Weights of a small GPT-style language model, trained from scratch on English Wikipedia.
Size: 13 layers, width 448, 7 heads of 64, MLP 1792 tanh GELU, vocabulary 2048, 33.2M parameters.
Architecture: learned positions, tied embeddings.
MLP neurons of a small language model. Each row is named by its layer, matrix (down: output weights) and neuron, and shows model dimensions 298-447. Each number is 128 + 24 x the weight over its row's rms, rounded and kept within 0 to 255. Numbers have three digits each.
A block is one neuron, or neurons of one layer that tend to fire together. After each block is what it responds to, as a language model described it from the Wikipedia text at the highest values.

L7.down951:160111091103130110134096134121123132103116181083149088130160111070161118118123132112121136137151130125157143111101075117119124123138148148141129101096112138161167164134092128150120128131151118125179142128121138096132061182125106110127135145134122126108170167130134151146131121146068106126185137129137139125094157106132121151108136148110087172127128117130114133130110110122116110124184179124098132072148128142112110133116107108124102139095105140158125
L7.down1652:172119125103165082136157157131078123146118116137125163118112079134149150162134135124104110131087133131092140144145107122141120153107139114169089119104118087136163098103148075133122115125136160159119169147115118116160142106120096130090109129105173110199137133155152121133159146158105120177159099119166131131121099080101110177130154128095149130122122130122158139160137111153154136129124114096152116058122114106145128131090138133143111126139137136142126
Second s in double-s

L4.down89:132155121131078123121136104099145109115184115108147120153093105128122169104100166128174130095112114167079088121129151160123128097167097119105143141098093128138113145110146110142115156174110147117140129091097142113123118149119138114176116158125105141150170100097119165140116153112127125119176145142136123125106152161185091140147153135073182156142079077155110119117170150104083165111126143129117131169118089085078111153127106185141136143087100155098137
L4.down448:111162145104116112132146129163168098122125112099133177121126145133139132140141135121112141112091104145112144090110083151092111132148135147111118140104131113143108152139085133130127114119099117108121128150133149121162122073109140123120111104141133129171114160162129143129189135150132117152164175110149092162128151115094165134138172153125129163092107131134137120138126140152111122088121140160094131097158114150178092118119103152082106083104153112100132
L4.down814:139107106135093147074149139140128131121102125115115135075071131126160106119078153151136105138085126162087109102123065157159149112121105121113152119097142142076108111147122126131106118125103161106131089108140138137101127141108145152084150096127105100122128128141145183131140133128157099130156165116142126163145164104141157176145144138159140126112145130155132115081124138167126178143147153150120189080135112099127142124142134120084117134125084142128123
L4.down1090:145117126123115077099079150138123122151131124130143110109139136124120129111102130137109152146072193103136140123090110099071180141093154100141168106124111105134128075105106112152175169110169110139122145166100140110191160101123125146156119126119116110114149111166161104130119102154140116116092138115096128138151150118141106129135109126135084140128170123111116131140154118127109115140111109127103156089130119136102079148123130161119136173131134154135092
L4.down1153:135099093127134117084114111132151116118119144105147154124113140108196135132126155139145142100142155134130123145128102110102097154148138104155102129091125118084164121090096105161089122142103153115110141162106185142130132157075163159142148151108137108144092131108101131175096125107116137176160121141140150131092154120174164126160166096112167153144107131143159160095115120096104151146103137126142124173160133139119144145132136170165127124108104103133120
L4.down1260:152160134097106116121158108168127111098119135145137128117174130207098143137186145123131097118102088113139124119056121081149133111085151156104121103109135112188096109137089128137115103128119132180107124142139131162130117153134148162118128096112152106143122179140148130150123118121113135140187083168120142175115109142140147095156147106133090114148128122144144134111155127144159150146134102118114142137140128146095117158099138120129155099109109109169117
L4.down1271:146167154130127094153104066151096128137114109121142140125118139136139141116125115153124124129130138147146096140114104148165135153073165100140147119105211118133133127157169148151148118108102154091144106110134120128161155114133151145116098111086112081110149146096154131127113111147159147131063095126118152149117154074158112125111112140141161125152172134126158155133137132127101179153156113126144090104112104151146149159101101161134147146122129106125138
L4.down1345:134114125134135141150072158140110134129097118130117088131128151146154147124127128127085121166112130094136116101171117090160098135118103119165144094115126083135107120154110122110160180149119097133137122163142122128157168157136173141119136154132128144128089167132162112155102138117124096146110154171166142132122120180163080113163130173115171112130099149133141164131110163099131082124071140161105139143122084118112159128072157131126136121124130110083125
Mid-word fragments and unit marks

L6.down544:094146121137146106081069113146112139106117137164131117126145117164142139097116176109101124109146051100128127101098110142066119156093168094061128109111147121111163121105105122133079181140131125120134107102092146146119107139135123134174138098140115140213110140102104140124134138127118126122152158140152155135116139154131132150157110128172118142148093076161138138113137162095147152149123098115104143112138176141149150166106125116110119118108112133138074
L6.down1154:126125117195117127082121158091116135149120113158078142144146090143111115156124144153137129116116112106119126124141109152102136153134170104120104129156145143128113125160112142096098126137128112149116113136136098183127120148106101127133131120090137168120093163155129112112163143113119177098107137117074144122180108117150122122092138142110148152138089105118145124117122129172163159137160141129076158095172129102126131124079148111164101125160134147181146
L6.down1171:115102123094139175117125126152113112073109067178138147115107111108152116132141136116121131146147092173161144110148118165112089176110139141163146107126166129116122107128141138115138118096091094114117111128141125079173153130179078130124153085103099135113104106125145160143141117131102129136130121176126136121120100106146165149152141125103129175155105124122096112167138098164156153150140111144140075122105133153155165141099121090145137095122093135124109
L6.down1304:117135100141090135142133137133160132095147115084136147128117101099147163138151154094113149128114127160103143087072140110118148097123094119114144154070110142125118138098151132089086161113134125133128155143137092151158146147129145109154087088146121152134097123114142149107131115131116144166173139144164158124117147133129095145145114120125142130122122149181111115131126122099144162100124150125181176161133105114120125149144110093126135165137138133140109
Word-completing suffixes and possessives

L6.down894:095083148103115098151118101107167101075138100083093089105165129105156107143104142075141114098109093123147161135101095117135101142116161163119149136126112165178151151151126107121182127157099146168116139096153143122169153145147147129151115133133087139135107133105124143141155136149134130120161078154141159154141154152122159150153116124153117146108123131154125132141148125128119086122186157148166107127108120089114109142114093122151124111118090152137084
L6.down946:130132146105144085139131116111109138127082153126112121190156126133125102121141119158143139146113143154136152129181144105146104148122159103118143108129141160084124087134110107106164106117082100136108102169132166133120096173180083096123082105161113120109145102127115134151127137130139100119136128167146141093134092135163139115133104095119103139140095101099160157090105146120144197155209142121078145130143080123153159138123109098085168163119127128131142
L6.down1368:158163182101136157134099144138123142082149121134130165164121131115118084081158133103174122152141114129173141180124129168136107166079130101144133130101107124101132168137167113107127092093139119131134103079119125104128145130139131126094079138087101144147131137128139147138107137181149161042146117153168091124142143140139180171104105115131104102115145152100126131156138102123139104153130128135105123145108131098159151101135111093150123098141112122137131
L6.down1786:123156109109104146116121143059112079095111097145111161099122135124141136159174145118140147157161137141143134125095117069091137103106111113158135132127122122174136103160117154130116112106170101145139137125097107136122099060120112123129139132175129101126121151137189138161135136116102114113108129120130149113133175071148156158182121145082164158163123129094137179138144126140125133137155147128086139113116115138132120135093148127117149106128111159116176
Clause-initial subject pronouns

L4.down16:129116100155129119113105129140085107147118143106158132148098126155129141095114131163143130111149092117151157093130118072164121096134143088183117132159169093126134106116136184132156096073139130144106124115137146124135113156134161082111165109155114115146119142116138155121144125136148129089100118151149137088130175119124116154108100128144137160112136153082084115150131137110166133058143136136088099115098112162139140071096122156136137128074122132104176
L4.down167:144136120157145130114109181092127122145115122135108143140082136143092161071148144092139119113111116090132118072149144142180135126140127126168126148197105103103114148140134113121094123153124111132108137105125112158105164164093164179138134137089101141132118118112128093136133174168131111098135093135123133129130098120099106153117106107110158148124169082135116132160090116124129146180091156083145144191136087151140121168119094137105089165140144112093147
L4.down682:110164105163131127142092167103152126178120092137099152160133148176108111146141105125091123071117128135154123155133161089137116141111133135114112151149116164150098103139130106176111158097130144092119097085127125152115114117118179175202159135178097120128114111144124112136133134162147119137143106135143096144116172102144113135168114112084107148156111106107121166139097119109136166151139082152160157141119089118095113130111145140139126123142122110147146
L4.down689:138120111134099181118181150138151122154183112130124120116098124161116130146098161111151088126163095149153139112138157151098105093149159137107195114139123160172082123136113128072118089156157141112130113109104115129123095068109143166132105093124124118132131149149106131108130085131112104129126136134106132132153144104137115088146165094113105115113183160155143135107118106105132140134148137128144153146163126122135099105099101142125138089109162148168104
L4.down895:132166121138149080116126131103092120162111098130131154150102138091123155093165119121157138124129136093079085179120123189132151097086130111118133120149115130124180152164139116139142126145125164185115164128107169101142136127064113118113122171118102113164101135163153127118157086137136133119199118083126107158182156149146116134119118121145140171150096136143122101146104083096133098133170130146143147162130123129092113144159129119162097158126144128084157
L4.down1004:104125134171118095140069143089144101128122066187128111130103144157098120165139132127119080146126129138129137095140142115132132130085140130126106142166166108129109161108138158106084147093118131151123108146127136143111164130171130146101103133144151141102100132086115095121143155139131121137114134139154121102112108070121171118145143128136091106123170119131113112113139112135143135160108153107160112124131121134177130134112095151156122094136117167098093
L4.down1052:117102091110146094155157143099105155115085076145112151148153140131117132087134128132159103154123148155138151155139114118132119143128131133130086122140125169151144161147136160163151111136150117119111120098117116140125125155187121133123140121100120140163160129102123096106128175106211160131123134091136131130170079145116147147120144101133132094131132149096120140166147168177120167193116101107124178118102117111144157139125127078112144156143146119089127
L4.down1659:134130163180140136141160159163082150145136097093107131132108132094172150146087087108088087150090137116128151126073059132144130175136131146104188139122126138122118148144160165114150137145095138125104150151148130124112113157125159099123132120134116143139095123118097146145152083153103148122080138117114119101126162119176155150082107125092155117117126077116137157164120161101114100139159136109101157133118152105116160125119107108070137115178118129153119
Sentence-start boundary tokens

L4.down24:166105135150135076107121097169154112143109121115142101109166121103097164161144095093131119144134164116142182128087138092087114165134155153106122146115096089139112114137169142159103123162133128123142100131133163122095169144114165139147155145113105131153119159143093131131107098119064141154167128106130101135128138133113155124155139124159122161117107123116142120118137096129182184169141133122112137101104104139133101154132128167132120130131117100158126
L4.down27:117168138118107111114131086140108154117119151157125142142122113126109103107112162160153152110136123133101103090108123136169112097128088144123147133115106143117148134112139158155132119159107138103128083152125157150121150095099179137186140127135115170118143087137117133163106148099104167094161130120138140168117147167117141147106123145106119112141115146132129123132117098137130174127105159094102063114106159119086107115120127150115117129149113098125153
L4.down304:159118138095113141124173131133146140087119134155178085102118125138151160158112127143146104129100099153105131100108145130159137137155151117104081148129087109123129144141141113144120134118161147106089097136130143143133122120096120136194141123117136137137097132125121128119111130130111130068149123115144129132088124113105138131135161152099158145176137104120110117182131104121135156149093104072100116092095147141142154106148133108110155141114112123139089
L4.down348:128099085143144162141101115113178139127145180136145103159070130148104178137112147150161138152111102135162061099097167088128164107127145124169171136151124119143142094129114122142144098123127111095094119110145091131132156141128143135139089145141155110127130169156108163161122138129127148087149121133149128129155138122119140108133144120058132126140125135115109138126106165111085157165117052126188151144105137133120127145141141129127108102100147137166111
L4.down498:137162081167133129110111080143132140106134145108095124160163131133147168128111160100122131110141140110153129107117155139144163106155145144099132129165092096144094094138131155132111112158114148079150127156144128140116157126146096141126106138125182115106138145082085126134154133060084117167146148103134169119074155166143101157160112138110162102133080140158094128110132100103133119155169105110127119137148136112111124134189132126127117149137125158159124
L4.down636:152163094117104121119174110154103103110120095089109133148170137107135138105122126158153103137120142101129134116124135110111112128197125132155073108113084160122095150121136120095108124141113149124113118150183143141155107125122196097114137118119137151141125134142093142129105142155163137090171172100114127158082131149134142133148112124096142108121164114128109121129106079119172160114100138181142109128146092122121101103094153150132111160140140167169132
L4.down1192:145150123135119148094105116113120111119107150186106152150148118101089135103127119128104157089086115110143121072135148144144110121083131194109113101106091102149086156133105113147111131168131124119117151108150091117148083092171158121127177093157133112139117119117121156133122161111124184139160162165172147155105103102103117104159138132139075086122085122151157121086094108110121114108124143157103124189126138111182064144178105129126123139111140140118115
L4.down1778:149132060133138117080107098141133110129138135135109145135116089104161152112116171126158125078139121091144087134122137124143142138101109153118146119122127098136148107182129128103145138122082155152148123136151126131120114136091168064137134103169125137114145129131124132161132115085082136126166174127120141169108118098142153129099145128085147125111131143146109170147112132126164128106142158164150096111125106123151160151142180166141124122134123109133120
Stats-table cells, mid-word pieces

L7.down577:139144182081119097127098119114164076129153137143116115105099122135156129105101103119131119124124168116149108076148110107129138106136159101107144110075141106115134159143120153116113136124135126130139119157145144116106109120143148110110156142159125118094143138142148165161173114152104148119152123130167114140115113131075131108119150149119142144121118144116142125137131139126124137116139127145141103088158181144118117160124152104122107129119127106098100
L7.down1400:134146130062084139115087109126111140122145140160140132102149160108102134096126147116153156115096119121144123179140158138135107112122103170142102105114170164117153163180108141113122145121082124140114105117097139095142105151106147150088141134174140111097125118134119133148148156162118135116157145111140166127105118123139133079147132158156141168118108118138145095134142166127117138051103128101096118108164111141129119139146175146108144127125112135132121
Sentence-opening "In"

L7.down94:115107158144134095100116122122148155141133099128090127095072098096111110142151123112125140127109088144166108119117149099139162193140143123119133105124089127126109125123114133109157128098171109143157114152127147084129138115127143145121122111135112127079124101147131131126092137143173114131170159159155104148133140126098136145132136074106106147134102133125126149111122106162154122096130121172161116091077168124111120081128138161169090116134114105103095
L7.down1508:123105137091118151118125117154105129120134109127152121123139146096093125138156123118129122120123113137108119138141120108128141139064093115141081107114150148148155101125154122157126124136166178092158127169123120142130193153119095166096119119154131115125114136131087121106141158090112143103122145161121155108119129111199112099185125119089134078099134161131129143100092120137158121086104140123101097145156090083106127116121100119155129127116110151106139
Mid-word verb continuations

L7.down143:126174098105141144072109096118144128114100093136158132127103124114098168125148130118114117106148116170077139083093107106108128127149124110148140117128167102123143138089131083136176131104137104150122153137114136144154145131104120122134089157134083152182140125128087118133100156108143170123147131179147132195117112140141090153132104118112144110075113115153167147105132156142158116150136109105113167165161116126160120101125120145142096095107087139115140
L7.down1026:111134088082124128089150119107140147149122114152125141112124144118134146104121168114111106141100084150142127130098097123114130135104107187099149138140130059116095112086094156159169155138136126153090129137163124126143126146121145129107112171099146135150100126139103082121151166121162104142137130172144181147140163158148109166107163123115158108126134134192142159130094161138086157122104083144128184173183119104158094135124154112117089130125122124151119
Digit-group separators

L4.down8:129090136141108151098141102123122093094084123138126096131101114140101164131135150152125167127134104119139127128121084146116106152150112081125146168119104135125204085110132150145129135123131147151132096109168146138139128127160125109129073093102122130120135121131137147140132129130158165110195134127140126137118111152148111126155139122131156139145123089119129119142100120072119172146098135123103145108138123164125117167122152109170152134110128124124130
L4.down58:101140103093095136094125139141118149144143133145161123146135126118110176141136128197128109139108092161158131100097137099143141120093115137096141133145148140128142136133159150089104116209123166150064078136186146160130130112168126105135123164129131144090136110130105157134126108109116159143096140139083124142158137169114145100123138132096123098129119157138136112157128135142151093168105132156174146145124114084147175131077142151131145167126124124120113
L4.down107:093109110142094146125094121089080104126114147064145146136134132126120142158112143155152117131129103104091120118109121102134176188121138130093143176141115112143140124129163155149081112134152143155123099119154124130134125156185089114138126144145116131136120113150113155145133064080154140137145139111142148076122146148160105101169143170168145138126130126147121104113158126142140152116150139125145164126132084126143147144173139119111136158153133134107141
L4.down322:126127107102106101181134113086164133122124124130114158111112145096118139110120154130131095137120149168103108088117117137133111127156128102122142107144112114087137082112113112146145143146124182111121109137119093127116127129123118093128067156124113156104178134170127146143112119146119142112131129129080155135155178158165157107146165119130167161126102064126152139084119119145141137154122105137155152168124120126086115139139124114142134125151123076101114
L4.down1098:131117169128114105103144155150109157091111145122133115106122109132110216121093136131145085091131115102128086118101140131119164112148080135132148145156091150131168097089175154145115130154154183109092090094151144108142135086122108091153113173109109129111146136100103125165119133094118143130148155148190130144123151102116122125147109136132167122148150120114108076118133143110136108130115115129172126137146141130119134108137148117168117100100145150158141
L4.down1338:155127182100113141132118137122097160129094182106114122136128175168124134148092159141093130106099164153094076087071142122168097125107166127143126159132112141174143120146156117123102148131132159156115099122141124138117118152125110136151134138123133131167111177137095135132136093162110161155110132125100112156135127077083086127139113109140153112072117137150098129129140161129116127162049117109133140130108119089128083130127122115121103120088136127162146
L4.down1355:123127149123112110144144143087114169142119090113163111158130118152113159160116159115115104137139136139117042110118134133118166146138117119101135146128111122167111133123123128195150164167118105166130125128118148105146108138158139119113134111104146155093136123144121111135116118121146173133080178137124157152119111121108154123170192102132156110111125120112107144157150145087129162081136135114171126156152119136126159098123090153088117076082142164092164
L4.down1551:169100126114104121142127124153116126135126134140082138119137164117084148131074144181117118126129129166148121101120130142157094119144152116153133092140121097155131132165125121092129114094139113117078137171139114115096124094134118118165167154136114127189115146127114141129176143126145105096148127118145125119105133088130120129123104122139140125044082159117156100159147164158179152058114162133091136107136105118128097102137126183151141148140142151126123
Mid-word completion pieces

L4.down29:104070107122141099116173109112108096116112115082081143143136131104158128156139119149142114128141147141092132137107112151143101142167128100163119136082157177127156150089128130078143167113102141129139105152141109105138099122161118147101133127147124137135122180133151164111121179169164103129172111137137150122096118097124150121120151117129145140149140145103093169161113141143148151132152144136113116098136148121096129124134104155113145160122111110178088
L4.down78:129128144153098145159136113042107106149136131133131122133126123130128127106124174122141102120131108117101126179078107159119135103105106154124174095101125142138148113111147129108155141112142107083136123144062149149127122118110140138093149096139112155137094099122147110105145101126152151187199153174143134097107162160130138141089130127133114126125143136135123126120139147139132142113124132135147166156140105146111080142135103124164100119099126162153106
L4.down379:119124159153120128106101125133167094161116125146129174133141087147133093114117135117140126129121112127084097162159148125144137147121120135079126109142116149114086135122100134133093149091114106141131109124102128123107097154150140156139159124123122127123151095119196139117143152107146137135116141147119111123177139112159157095107125105135143138109119141115161157085126141153158174045167154156100119088129104145155083181141126115198079123130101096120131
L4.down383:099140115122086075116133135150140089146138169127151123122162145129158121121122161154160125114120167117125089148128144134127124071132128134129153121114104145137121095101126112127150140158169142102083147113145101118135138085099138164158109170074141153166125179093125147087088132123117153131115132079103112137131141139157122129120149130157163168118144174099122115131121085166129095122109151083140094142138157126127121142143133147108165138077125142153103
L4.down542:120150077125121160115117183148142129097086097141153130142130152140111119116112128086149123106154143150122120147136129125128124133125089143117166098104168117129131159062131099113146126157145093142127166106122135161110142173105127167113115121126164139118119091117085104134110121129142137127168097119149110125123182148127124161108159178087125138114140092129152153141141176091124122127132115131146121091116091120155129140134150176127110116121122101116147
L4.down825:122129101077123109142171132122135119144147105133135169110185087112134143132086127123118123109143128127074084114142111137064120135146147147173119123115135125109105146126093144138135105192094099146144109134158104126085134139116183109132160118178121195135106131123125125135160175136107090130168091126115137124087127125108115156136144117151169127115135154123128131133153161120116101137150180167152129109110124163111126118131156187136130128107137124144159
L4.down1120:143101168120139159102084107114104098128118109126173147129125130120086127140153136147170134116126126153101151130090180131166152121149112101104145109112127110136170088120140099186116137167109090111122080176126117116114158157138095095125110131127158133130120092097097144142101105092091137145189149111133165173166101146117162121141120146107151120139102119153140108171104146136139169123092138146166086102108134128125129135159113119109096123108140109108174
L4.down1683:167132140119113148101120132126152126110136110135116126137126127111113141122158165132116124151164086132148065099130128098129148147120121138146158092135177140083103128100103128109106116146112097123135137144113124111162086134119122104146146175162119111176102144088129115113114151110153135107079156126128154149117095124132127083133176118128123116105142129127150132177121130145111094153114128106145123122095168060159115109117137139135148168118128110113088
Mid-word continuation pieces

L4.down103:144133117116096110097130156115202119095136102160126094127109121084096132141141108158140095099098126138139101121156147122090123127093122106133140157144100092134157101135169126164143095132120185159124110146128152111170178102119141146175151146075116128133185113128123130155117118133146167144131149175147133121124112141158116125122164088125112144136106144137129115145129135137126182127149089107146174156173125059125122131175124155157136173143143112135144
L4.down177:104129130160106140138141155111161119158125139119117146159134140101086136124131123134171102113144081117115119146110092115153090113145130147118137150125140154161125146096180127092082172154215121129145150134147138093122150133102151165119150144125121136098153104145109146142151133157115106145147092094140159139147128145151130113149141088110093128103145189107116142079128109104096079121146125172166135102099136077086120120126120137108142113107126140123150
L4.down354:143129094123162150161110129080151146102090099142144178147103125125142153121115128157133154125087140111145096122169120146116163125120128121127172151142149119150114148119167121114135124110176126139115145105161160137126144115091106124172102166126151115117128114067083158137138101120114133077151091120126134106148067106129146127070121117115056133160124188139145134092124089082150129154142116161164151137131146112108142090176124153139144154134125169073125
L4.down401:133168145095119119092139121130092120153093122103138120100149105119099148151113158119071118103103121155113135135137113121115143102113095141160080145147117136133144097142159136157157099151163127105120151141133104160170111130125148170104105078118100109108116128129122132117135140132138153147121106139102125100129146093124151113112205151145131121128142135130126154134126136140116131123138095103123138098154106113128099116177117097134104128157137178123141
L4.down698:155142146127100107092091122094120140179078178154144116116122122150128187122138205152115156095117161118098140119092148156163152123151131123110144107122106116134146120126153086155143162140149118157119096122131113133127119105137144084103139121135114103122104130095132127127137132089156131132146116146113099118121176149150155099085135130172144129117109101203141099108108153091193133131195129095176144083164168146152147121128160128088138121131126137126103
L4.down722:133141075159108155111070132132148202120138110130127068098113106091101175128088141117132122111123075136071147123145132151175152121124122116112149136117110110137112113152105107151104109169093170140099114090139098080156135141120132165120131142144167203132092153140114120137121137140103144126131119119127144173148173150109166127113132131108092120161142120123146111115130120155121116137127123160122113150113125105100155093131124149166121123115142117132142
L4.down1712:166100070160095147147086089095139145151116151088120147121149141083129104125170129173087095112137118105107166137128119100126113165111135101097121108147153126125206113142117101109089146192092130131099120131167124083180137117125158131143133131111136120132150151121127158116059166109112140141156140123106154137066114106124093117126132097156127089095123093162168140090150133147128123138131122086153078179134156092119144095144152123139103091130108088138118
L4.down1736:110095133118158125129158109149132157112089155090112120125119137113159130124078157129129136126119147117138090106151127114160152132101128109162122120087156131112121131166122133153130161118108109127103107143129106092123140125105114100136115137164106123122142143119137123136109129167106124098099132124100134111131118133091139147116110098099135120132156114121142165115115169111099163182099106158110162129100113094114139145134143141098155183127109125155152
Mid-word continuation pieces

L7.down1117:141106135142166150077117136143118133108119142112106119161168099123152114095164115120097146099091065164126090097138123169111113103123126144142148117149098156105171115116171126144134137113111082103140116104159185145135125169124158085144162140160120117114096144108132130130145150116134100105166184138138097133107157107151121142104148129163119102130139120123148125164153094203138127097133174131108137107104146159127131120126094135121106090141131121076136
L7.down1612:121115162141121131109089157102119101147126128165131115147123119118081201127107124108110102099087137130127094140095152131092135104110116095113147143107129099131122114134135175160151145152086115142138126130122167140154125168131098121111116104155083130110175131090134125142131124124111135145152137124169146105138080143140116097083157140121148169105124123117138126132076114152138140123153106109128151124099121149141124110124180145111133138106139083107124
Table-cell leading digits

L6.down68:150160120141128126126121148135115133128114150103151077115154143168139139127168120109138102129122101116128128146104111152116076167124142116126105127123111146142121150118151171165098099131146113158083116111143126089105160126142108145171159147114099095111103169127128168129133143089117113097127172148167134133160125143114131132114104085109098146092114120132131109102143134121105163139071119102144093131144162122164103144095128149111096118129128100136110
L6.down213:133142125072136126111124140142129146108098153117138106124108112152158159093157115121065140120100133109184124105085167077084102107123139104149141138125100134108108125091146119137130166151123171147140147116101162106149109156106123140133136139120158159131155150143164133110123152153107091101151101131128164106154147099113121123120087150121085126108108152102101140115086148121141140114109133154104111110171097154062131156081124133112167111120092106118099
L6.down947:133118123104115092115109133092106140100080136161111124096092119134133191116144094131088134170130161117172090102118132110116098051101120138103148117112138163140112141132105130186110138114146124105137139176140121122134065171129095098137155113100126106133124120098097109136119126124154105143152122103127112145132112140106185124089118119106163102128131128082158144187104125110178120117109146148135125144117146126148150134144097120149120133130133130134128
L6.down1290:151162136117128107119115116134123119143121093165098189139094128133123127118109151117119094160113147150112150140140162127127107124128143118126080129133116108146125140110089147169099186102185156138112140103113135151185145156099120156157093169139123111160107137155095153137182158118132123130157167123127117178116139130126070137122101138135163131109119135158121129111133123113135119134106156141107133150138142132102155153117083119122120164119150127128132
Word piece after -s split

L6.down615:111123165118152128099134127135139084116121134131114145110138105137107125112145106155142105170128121134120137163159097133068142118171125144158103140089117178150131131130130134116117128155164142141123146107116097098136116108135105137117133140115127124153127129137104142086180123147128134060124092110103152139110111135097100129058113079129112110124110143163129149140118098138143097149096142119133126169102108173081129161085127139136171185140147138117151
L6.down1161:158104095156121124144091110166154117111149117159159131119127153140145141106178112120139082128103139138113143116156118144150131125136059127107133122156117139146130095131128155133101104093121112105101168135093142097121080196138146092124115084121110140098092094114129157135139144090087129118138136128124161128114128119076130110116102130173097076143140140147128117116121109119118158143128140132118115108121121092111100141170127118137180122140128143129143
L6.down1162:142116168144135092142159142122103115101115133100133119166139116100079126113076121125125089113090114185137135124159132111101159150106112104097127114145156180150113165151163142121113134108101139129123109146153141128142149119169097129085100097153126131128142093110085157102113115089134153118161130152143105116138072099160140142108123154150132121174122116092124142116134119119187108110121104159135118150134173078110115130147145135146122162147111092114137
L6.down1577:131131136131055110108153148161101163083157106104126109127051152154102083105086158102146103181161109172101148136101098094135163101167099058119170135153129151105109139113111121142147129144144108120125121117107109157091127101140099089159112123116119133158172118159126142145156086126145132123132134126150136140109140080152127130133143139147142118122128104134151130138123137134133086079136160126131127165156113149069113090160113150130145110129143109140133
Possessive apostrophe

L6.down429:132113106140121104150098125154152128123152111108142138120111133156113106133128133120125136139140140104135073149152128142107155125127131094131104119200110106177127145095107124102166121142129143147077125131132112152117165161160119133146126185134156102191108115098113169137139158107089126147108152131110102152138128087092071124099119072112100118131155175159075158168130142168117101108142099153160121180115134156118141150102131088112150144113141123144105
L6.down666:114132115149155137123118083114100143147112082115124122083143162148152108123172140128138113083098140109131082109135140154119169111144131089144085152165117153150177114126113115130153099146143136133085146146126142153081115120127165091137128124139180132145108133102097125120142171125148131145120147131135132127153144153166087105128155125137151105125133068160166179120103112115118145092126162174102142152102077101144104125061110153141139135136136142123126
L6.down1638:084127096133088130124134140117122078143126134150136106125153124149160118098126123088175118149142150163089124118134101116145127120188131111139123121138101175126157109120120111158111112117181088125130106124111150152089121116143141126126106108151160082105132160103145142164125201120114128112113103112103116120126159122119138126142170131097132131117145149158125143190140082129089126135103137151110148127112093131155134113111083115109123096130134147118139
L6.down1696:117173146117131099150108117133123114142143152113119124128115113159149119112154157151105126139134169157122115129073118107136112124129116106095124149113141192085156188099086149099093104122133156096079098138161135120119110136115173133124130052162108136154109131136110118142123115120104120148176141130163074124086131119138106103147166110129152136121145140150168095090132120145151156123142154106126104127137108138111120116093124134108107085133150138131137
Early mid-word fragments